Weights of a small transformer language model.
Size: MLP 3072 tanh GELU, vocabulary 16384, 106M parameters.
Architecture: LayerNorm before each block, learned positions, tied embeddings.
Training: a variant of Muon for these matrices, 1375M tokens, 10491 steps.
MLP neurons of a small language model. Each row is named by its layer, matrix (down: output weights) and neuron, and shows model dimensions 32-95. Each number is 128 + 24 x the weight over its row's rms, rounded and kept within 0 to 255.
A block is one neuron, or neurons of one layer that tend to fire together. Before each block is what it responds to, as a language model described it from the Wikipedia text at the highest values.

Description: Single capital-letter first pieces of surnames right after a first name in lists and tables, especially H (Jack H-ale, Tereza H-rochová), also D, K, P.
L10.down368 [ 92 136 132 135 163 110 133 132  92 115 134 138 111 135 134 135 145 112 108 139 116 181  96  75 167 156 150 126  98 153  91 144 129  97  89 161 108 200 124 123 100 100 144 128 111  90  66 151 118 113 111 108 119 108 151 143 122  94 130 132 140 121 108 175]
L10.down941 [116 146 125 128 120 140 200 148 166 150 161 104 159 143 133  86 130 137  79 140  80  97 109 126 154 104 129 154 143  80 154 134  80 130 179 141 124 165 110 107 107 134 110 121 105 132 117 120 100 111 140 133 133 140 102 138 131 114  99 116 173 142  47 155]
L10.down1812 [142 131 140 132 125 145 131 111 100 146  93 127 150 131 143 169 132 155 123 112  93 104 128 142 128 104 116 117 134 151 136 172 153 143 150 107 144 173 118 132 143 133 127 110 149 148 111 127 154 120 140 165 122 145  92 130 167 140 118 102 117  93  97 142]
L10.down2816 [119 136 125  91 134 115 134  94 161 136 124 161 151 118 121 147 118 113 155 156 145 116 125 105 139 128 110 103 118 163 113 115 117 177 164 151 146 169 153 107 158 135 135 141 116 138 137 137 137 105 102 123 120 126 134 126 157 147 116 157 144 139 125 147]

Description: Subword pieces partway through a word, often in change or removal words (discover-y, o-ust-er, re-br-anded), plus z/Z/Az/y fragments and possessives like its, their.
L5.down1086 [175 131 136 140  65  98 148 121 121 102 132 136 114 172 107 124 123 174 143 126 134 123 111 129 130 147 131 104 136 134 123 117  95 161 142  92 127  91 127 115 122 138 166  98 120  78 110 106 132 138 161 143  86 133 152 134 113 156 112  94 149 158  81 140]
L5.down1202 [103 126  99 115 126  54 127 134 115 112 144 132 116 138 122 144  81 134  79 146 156 101 136 138 121 149 141 121  92 122 139 114 113  80 105 166 140 169 132 135 144 107 104 158 122 177 119 158 108 119 168 164  57 122 153 124  64 191 154 105 136 159 138 133]
L5.down2559 [108 130 115 138 155 108 133 150  85 113 132 176 138 107 110 123 138  95 130 111 142 144 119 119 126 145 153 142 108 130 104 138 100 148 127 146 117 133 148 112  93 110 122 154 110 105 118 100 149 140 125 123 126 144 190 130 149 127 119 108 146 124 121  99]
L5.down2807 [120 106 115  93 150 139 118 124 118 123 124  90 139 137 111 141  81 118 128 130 154 116 137 104 132 147 155  93 148 152 148 131 140 136 115 143  95 118 130 124 102 147  98 147 115 145 134 151 139  64 141 163 141 128 100 143  93 140  96 107 114 156  82 159]

Description: Last three digits of a year after a leading 1, mostly in image captions and citations, like "circa 1860", "(1926)", "(1894)".
L5.down250 [111 113 138  89 148 150 138 137 140 115 106 115 122 127 145 130 111  62 120 106  87 188 137 131 112 140 119 110 157 118 113 155 129 151 158 150 129 123  95 198 114 141 148  92 100 134 163 135 137 121 124 147 169 103 155 171 109  94 102 120 143  89  87  87]
L5.down712 [102 138 101 118 107  99 157 153 165 113 106 138 126 137 192  99 144 105 118 141  47 125  92 140 147  85 149  92 148 148  95 125 114 153 131 128 124 120 163 156 109  86 142 102  78 145 122 123 118 122 135 141 148 123 145 167 162  70 127 111 125 127 146 111]
L5.down1232 [125 136 147 141 112 149 146 133 170 116 103 105 139  94 175 105 131 103  96  93 122 161  87 153 144 103 157  99 130  96 147 158 125 144 130 143 114 130 106 147 127 136 112  96 103 136 146 121 148 151 131 119 126 164 134 161 119 107 135 144 156  90 156 122]
L5.down1693 [114  77 137 131 132 159 125 140 105 129  84  95  89 141 141 133 122 105 116  85 109 103 150 170 122 177 158  96  85 141 142 137  99 101 143 113 142 111 118 124 139 147 123 140 110 115 152 177 141 117 125 122 190 159 140  94 121  94 138 164 130 112 157 107]

Description: Column separators and number tokens that close a numeric cell in Wikipedia stats tables (football, hockey, baseball rows), e.g. 35 | 1 |; sometimes dates or numbers in prose.
L5.down280 [120 158 130 139 111  92 168 165 110 110 124 140  92 173 136 121 125  93  97 116 130 146 177 142 156  99 155 130 116 176 113 130 154 111 108 105 106 170 142 130 176 105 111 107 131 167 132 138 128 125 127 116 157 164 123 131 175 130  82 130 137 126 123 142]
L5.down683 [110 129 151 114  89 108 103 105 149 153 133 104 132 138 167  89 110 110 136 107 106 137 149 130 146  92 152 100 105 129 151 115 124 172 145 133 135 137 163 142 130 124 106 123 112  88 129 132 174 137 121 146 164 187 161 137  99  81  97 136 122 174 123 129]
L5.down1767 [130 122 137 123 151 147 117 161 132 127 146 133 132 155 169  91  84  88 101 135 110 109 118 146 153 141 140 170 153 112 138 136 133 125 123 155 114 113 155 118 170 142 112  95 106 124 133 162  99 140 133 141 116 122 175 119 154 146 115 130 176 118 175 105]
L5.down2048 [111 128 169 149 110 100 141 131 121 151 112 130  89 110 153 143 140 133 142 137 133 137 138 131 141 119 119 100 132 137 101 171  94 153 145 138 104 135 129 165 152 167 121 179 169 158 109 175 106 170 124 126 134 153 163 143 115 108 107 105 137 161 140 104]

Description: First word-piece of a multi-token surname after a given name or initial, in lists, credits, scorers and taxon authorities, e.g. Th(orpe), Cal(houn), How(ell).
L8.down787 [119 149 126 157 124  97 131 131  75 108 151 100 141 121 149 102 139 133 145  59 122 137 133 105 175 110 146 146 119  98 135  98 113 154 171 119 124 168 137 131 108 107 157 142 138 150 130 145  96 141 108 130 148 145 107 119 126 131  91 172 180  89 103 121]

Description: Verbs of taking, gaining or winning that take an object, such as took the, gained, securing, taking 91 votes, plus scattered weaker unrelated tokens.
L8.down2265 [176  99  83 137 109 117 127  87  91 139 136 119 102 133 107 126 123 117  95  89 132 111 142 130 107 134 129  72 156 166  91 152 104 153  84 122 123 160 113 151 159 117  87 142 166  96 171 135 173 145 120 124 119 146 141 123 154 105  96 138 145 108 119 114]

Description: Transitive verbs, or their final word pieces, just before a direct object, usually a or the, e.g. authored, contains, composed, wrote.
L10.down409 [106 151 137 147 151 165 124  92 158 133 126 109 134  99 146 119 109 101 148 133 137 148 136 121 111 107 132 157 102 140  82 199 117 125 137 154 147 127 146 129 102 130  74 108 132 109 124 144 125 146 143 148  98 138 110 123 123 156 111  88  98 127  76 118]
L10.down893 [ 82 123 139 131 125 128 127 145  79 128 125 156 122 147 148 121 110 161 165 141 151 139 113 145 152 104 159 152 143 130 138 130 112 154 137 143  94 111 169 143  92 133 120 116 135 121 170 138 133  82 116 104 117 184 147 102 149 135 119 147 137 117 127 137]
L10.down971 [123 116 145 143 123 157 157 161  95 118 130 152 102 130 121 131 108 200 154 121 131 135 139 167 145 129  99 117 169 153 108 135 154 159 137 194 102 136 159 157 131 131 115 114 112 111 152 128  98  92 110 138 119 124 147 139 134 106 106 106 152  98 147 132]
L10.down2188 [117 104 131 156 136 130 137 166 141 157 176 175 126 149 110 131 107 145 161  87 114 124 139 124 144 142 109 161 125 155 141 183 109 147 122  89 100 117  95 152 119 125 122 157 139 140 130 140 101 115 106  92 117 199 132 122 154 152 149 127 131 109 150 159]

Description: First capital-letter piece of a surname right after a given name, in credits, sports tables and news, e.g. Tom H(iddleston), Mark R(itchie), Amy P(ieters).
L5.down465 [125 123 159 134 131 128 178 165 101 156 137 106 155 125 108  97 132 127 176 104 103 122 148 131 152 143 145 166  93 164 124 115 126 167 141 109 113 173 126 128 113 130 172 195 125 109  99 158 160 141 113 119 146 123 127 109 140 114 141 150 135 150 144 126]
L5.down902 [ 95 111  92 171 144 112 118 144 147  84 153 121 131 111 152 115 134 107 137 107  84 107 120 116 131 102 159 125 130  91 114 119 117 164 127 113 135 156 115 144  79 130 146 156 155 198 135 140 107 128 129 132 179 112 152 117 123 133 114 151 129 139 158 134]
L5.down1800 [130  88 165 124 148 204 117 141 130  95  97 175 145 157 130 139 146 115 141 145 127 101 122 112 112 128 114 104 147 156 134  60 110 168 146  98 147 132 137 116 124 136  84 103 169 102 140 143 159 139 120 109 138 111 120 114 183 155  96 102  96 169 116 102]
L5.down1817 [ 99  94 141 144  98  90 126  97 122 128 129 122 165 112 144 118 120 121 137 129 136 115 133 139 118  55 133 137 119 110 120 154  89 150 160  98 137 132 123 197 157 120 158 102 134 116 160 187  83 119 115  88 127 114 127 168 155 149 168 140 160 128  80 167]

Description: Tokens within the first few words of a paragraph or caption right after a heading or blank line, e.g. "Nicol|son", "Audit|orium", "Sub|way".
L8.down1159 [127 120 155 104 102 145 118 124 124  80 136 150 148  95 111 102 126 119 135 146 112 191 137 182 141 100 107  77 135 133  81 147 108 112  93  96 175 122 117 153 124  96 105  89 163  99 115  94 105 122 119 108 121 144 115 138 123 140 105 144 161 109 117 139]

Description: Word-initial pieces beginning with "sh"/"Sh" that start a split word or name, e.g. Sh(ue), sh(ack), Bio-Sh(ock), sh(ark); occasionally Y or O.
L8.down719 [113 125 134 110  92 140 169 154 126  95 154 168 131 108 133  92 147 123 136 108 105 119 129  68 115 155 155 105 133 190 104 161  98 108 125 147 139 185 129 118 106 118 149 125 132 113 118 103 144 102 145 115 130 158 163 125 110 128 119 152 130 112 134 104]

Description: The last digits of a four-digit year after its first digit, in dates and date ranges such as 1'969'–1971, b. 1'862', 2'024'; rarely CJK byte pieces.
L10.down1255 [ 53 147 124 116 111 136 132 138 140 113 173 122 162 106 143  94 129 108 112 132 152 115 146 137 150 134 121 131 112 131 125 128 139 100 146 138 150 171 109 139 138 138 103 172 165  87 116 108 155 111 144 132  74 146 142 154 110 155 132 150 104 106 138 118]
L10.down2222 [120 123 137 110 124 187 105 138  86 119 135 126 134 146 143 155  68 151 100 132 105 165 166 193 159 138 106 125 138 153 133 132 110 103 130 160 132 104 134 141 149 117 146 148 118  91 134 126 149 123 122 110 118 123 144 143 113  99  60 139 117 112 108 145]
L10.down2473 [ 91 118 152 112 131 132 137 168 149 154 132 110 114 130 113 162 151  81 150 122 152 134 125 166 139 123  82 126  85 111 151 127 157 125  99  91 127  96 132 110 125 108 151 112 131 125 151 140 119 123 140 149 127 132 120 100 110  94 105 156 157 140 105 120]
L10.down2940 [130 158 119 127  93 133 143 102 163 126 122 134 145 117 130 146 137 137  96 138 147 132 152 129 166 173 162 108 122 155 141 120 154 114 122 131 145 158 162 141 172 140 133 195  80 108 112 166  99 145  98 155 135 124 146 117 184 110 140 114  79 132  88 145]

Description: Fires at the start of a verb's object, often the article or determiner after a transitive verb like got, set, made, entered, or the verb's own ending (achieve, developed).
L5.down1366 [115 113 139 150 125 170 124 111 116 133 120 181 160 128  73 119 123 146 174 168 162 153 121 136  82  73 120 148 156 138  98 162 137 126  75 131 122 180 144 161 155 100 139 155 118 142 117 171 118 113 155 124 138 113 109 136  99  89 130 119 116 112  98 128]
L5.down1419 [133 137 142  97 122 114  98 141 181 122  98 140 107 109 129 140 123 172 147 118 189 168 129 169 131 168  69 161 106 108  96 132 103 125 166 113  85 124 154 103 123 143 115 117 130 170 104 132 119 139 132  90 124 119 119 159 157  92 150 140 141 174 140 119]
L5.down1606 [118 177 108 139 120 117 113  88 114 162 112 128 128 114 154 141 115  85 108 105 142 156 105 119  88 150 124 120 139 131  91  87 132 167 137  94 117 138 173 109 141 136 110 162 150 129 168 126 130 128 138 151  97 153 127 145 156 127 114 164 138 121 168 115]
L5.down1716 [160  66 149 117 109 167 131 139  99 147 185 160 151 172 107 117 165 148 146 114 114 116 135 115 132  85 142 106 125 143 127  97 147 174 109 163  84 144 148 100 153 110  92 111 125 128 158 134 110  83 104 172 107 120 135 151 157 148 140  92 107 123 123 123]

Description: The first piece of a word split into subword tokens, mostly an initial Z or z as in Zarina, Zombivli, zeylanicus; more weakly other opening pieces such as ad-amant, ob-ese, Naw-az.
L10.down730 [144 118 154 101 122 181 142 146 158 185 129 121 109 125 144 135 126 158 152 105 112 143 129 135 111 137 155 153 113  92  97 108 134 107 170  94 157 139 136 136  68 119 145 126  88 117 128 128 111 165 153 138  99 108  89 130 100 125  87 135 130 113 108 144]
L10.down848 [ 86 155 119 129 117 136  93 132 152  96 125 122 147 162 147 150 175 121 111 117 111 123 101 141 178 127 142 113  99 160 119 128 135 165 110 121  93  95 144 149 118 101 116 109 131 117 123 138 155 118 159 124 105 136 109 116 125 158  99 118 100 139  92 126]
L10.down1040 [116 209 115 119 178 161 108 145 149 143  97 142 126 179 107 116 139 115 132 135 128 132  98 156 105  94 144 118 140 122 170 137 138 130 108 119 126  82 133 101 141 129  99 106 137 105 126 152 157 125 139 156 142 194 133 107  96 109 118 143 107 130 119 149]
L10.down2739 [131 111 118 126 119 138 120 111  94 144  91 103 130 131 101 142 140 113 128 101 124 149 108 145 132 108 165 132 142 121 112 105 148 156 132  89 165 163  87 109  96 161  98 117 106 101 156 151 128  99 101 147 171 137 167 136 131 103 106 138 124 108 158 155]

Description: Separators between numbers in sports stats and scores, such as table pipes, en dashes in 3–0 or 1–5–1, and colons in times.
L8.down142 [122 137 123 136 116  84 153 192 176 109 124 116 126 165 144 112 127 134 125 152  99 128 176 138 160 144 105 111 115 127 106 122  76 151 142 162 103 128 122 110  90 166 142 151 172 140 115 122 153  95 118  96 108  99 112 119 127  89  94 141 108 134 129 119]

Description: Separators (table pipes, dashes, semicolons, decimal points) after a number and before the next digit in stats tables and scores, e.g. 25 | 10, 5–0, 30.8.
L10.down181 [135 138 100 103 117 143 111 154 111 149 137 108  99 176 166 109 153 131 137 105 146 125 140 151 114 137 137 125 125 129 119 130 125 155 112  92 154 101 106 123 124 134  79 115 148 109  94 118 175 131 136 134 157 127 141 127 100 160 133  97 127 113 144 114]
L10.down1962 [145 107 141  96 106 136 156  77 153 132 103 131 118 136 152 168 117 137 159 143 138 160 161  96 110 108 167 143 107 142 164 130 141 139 104 110 105 120 120 146 105  94 125 132 125 113 107 122 147 108 165 107 149 144 102 140 128 130 104 124 114 113 118 120]
L10.down2158 [124 141 116 111 127 152 149  89 120 140 134 126 119 173 109 139 142 162 122  98 108 177 132 132 103  98 178 149 152 174  94 120  94 152 110 115  91 140  75 149 122 123  85 136 160 142 109 138 177 146 155 150 106 136 162 119 153 107 144 149 127 120 142 138]
L10.down2489 [137 122 104 143 124 120 146 156 151 124 148 153 116 169 147 131  99 127 153 138  88  88 148 103 149 114 146 139 122  89 150 126  84 161  90 130 166 187 150 128 117 144 155  96 157 188 125 102  99 145 128 164 170 168 108 157 106 103 156 138  91 120  89 138]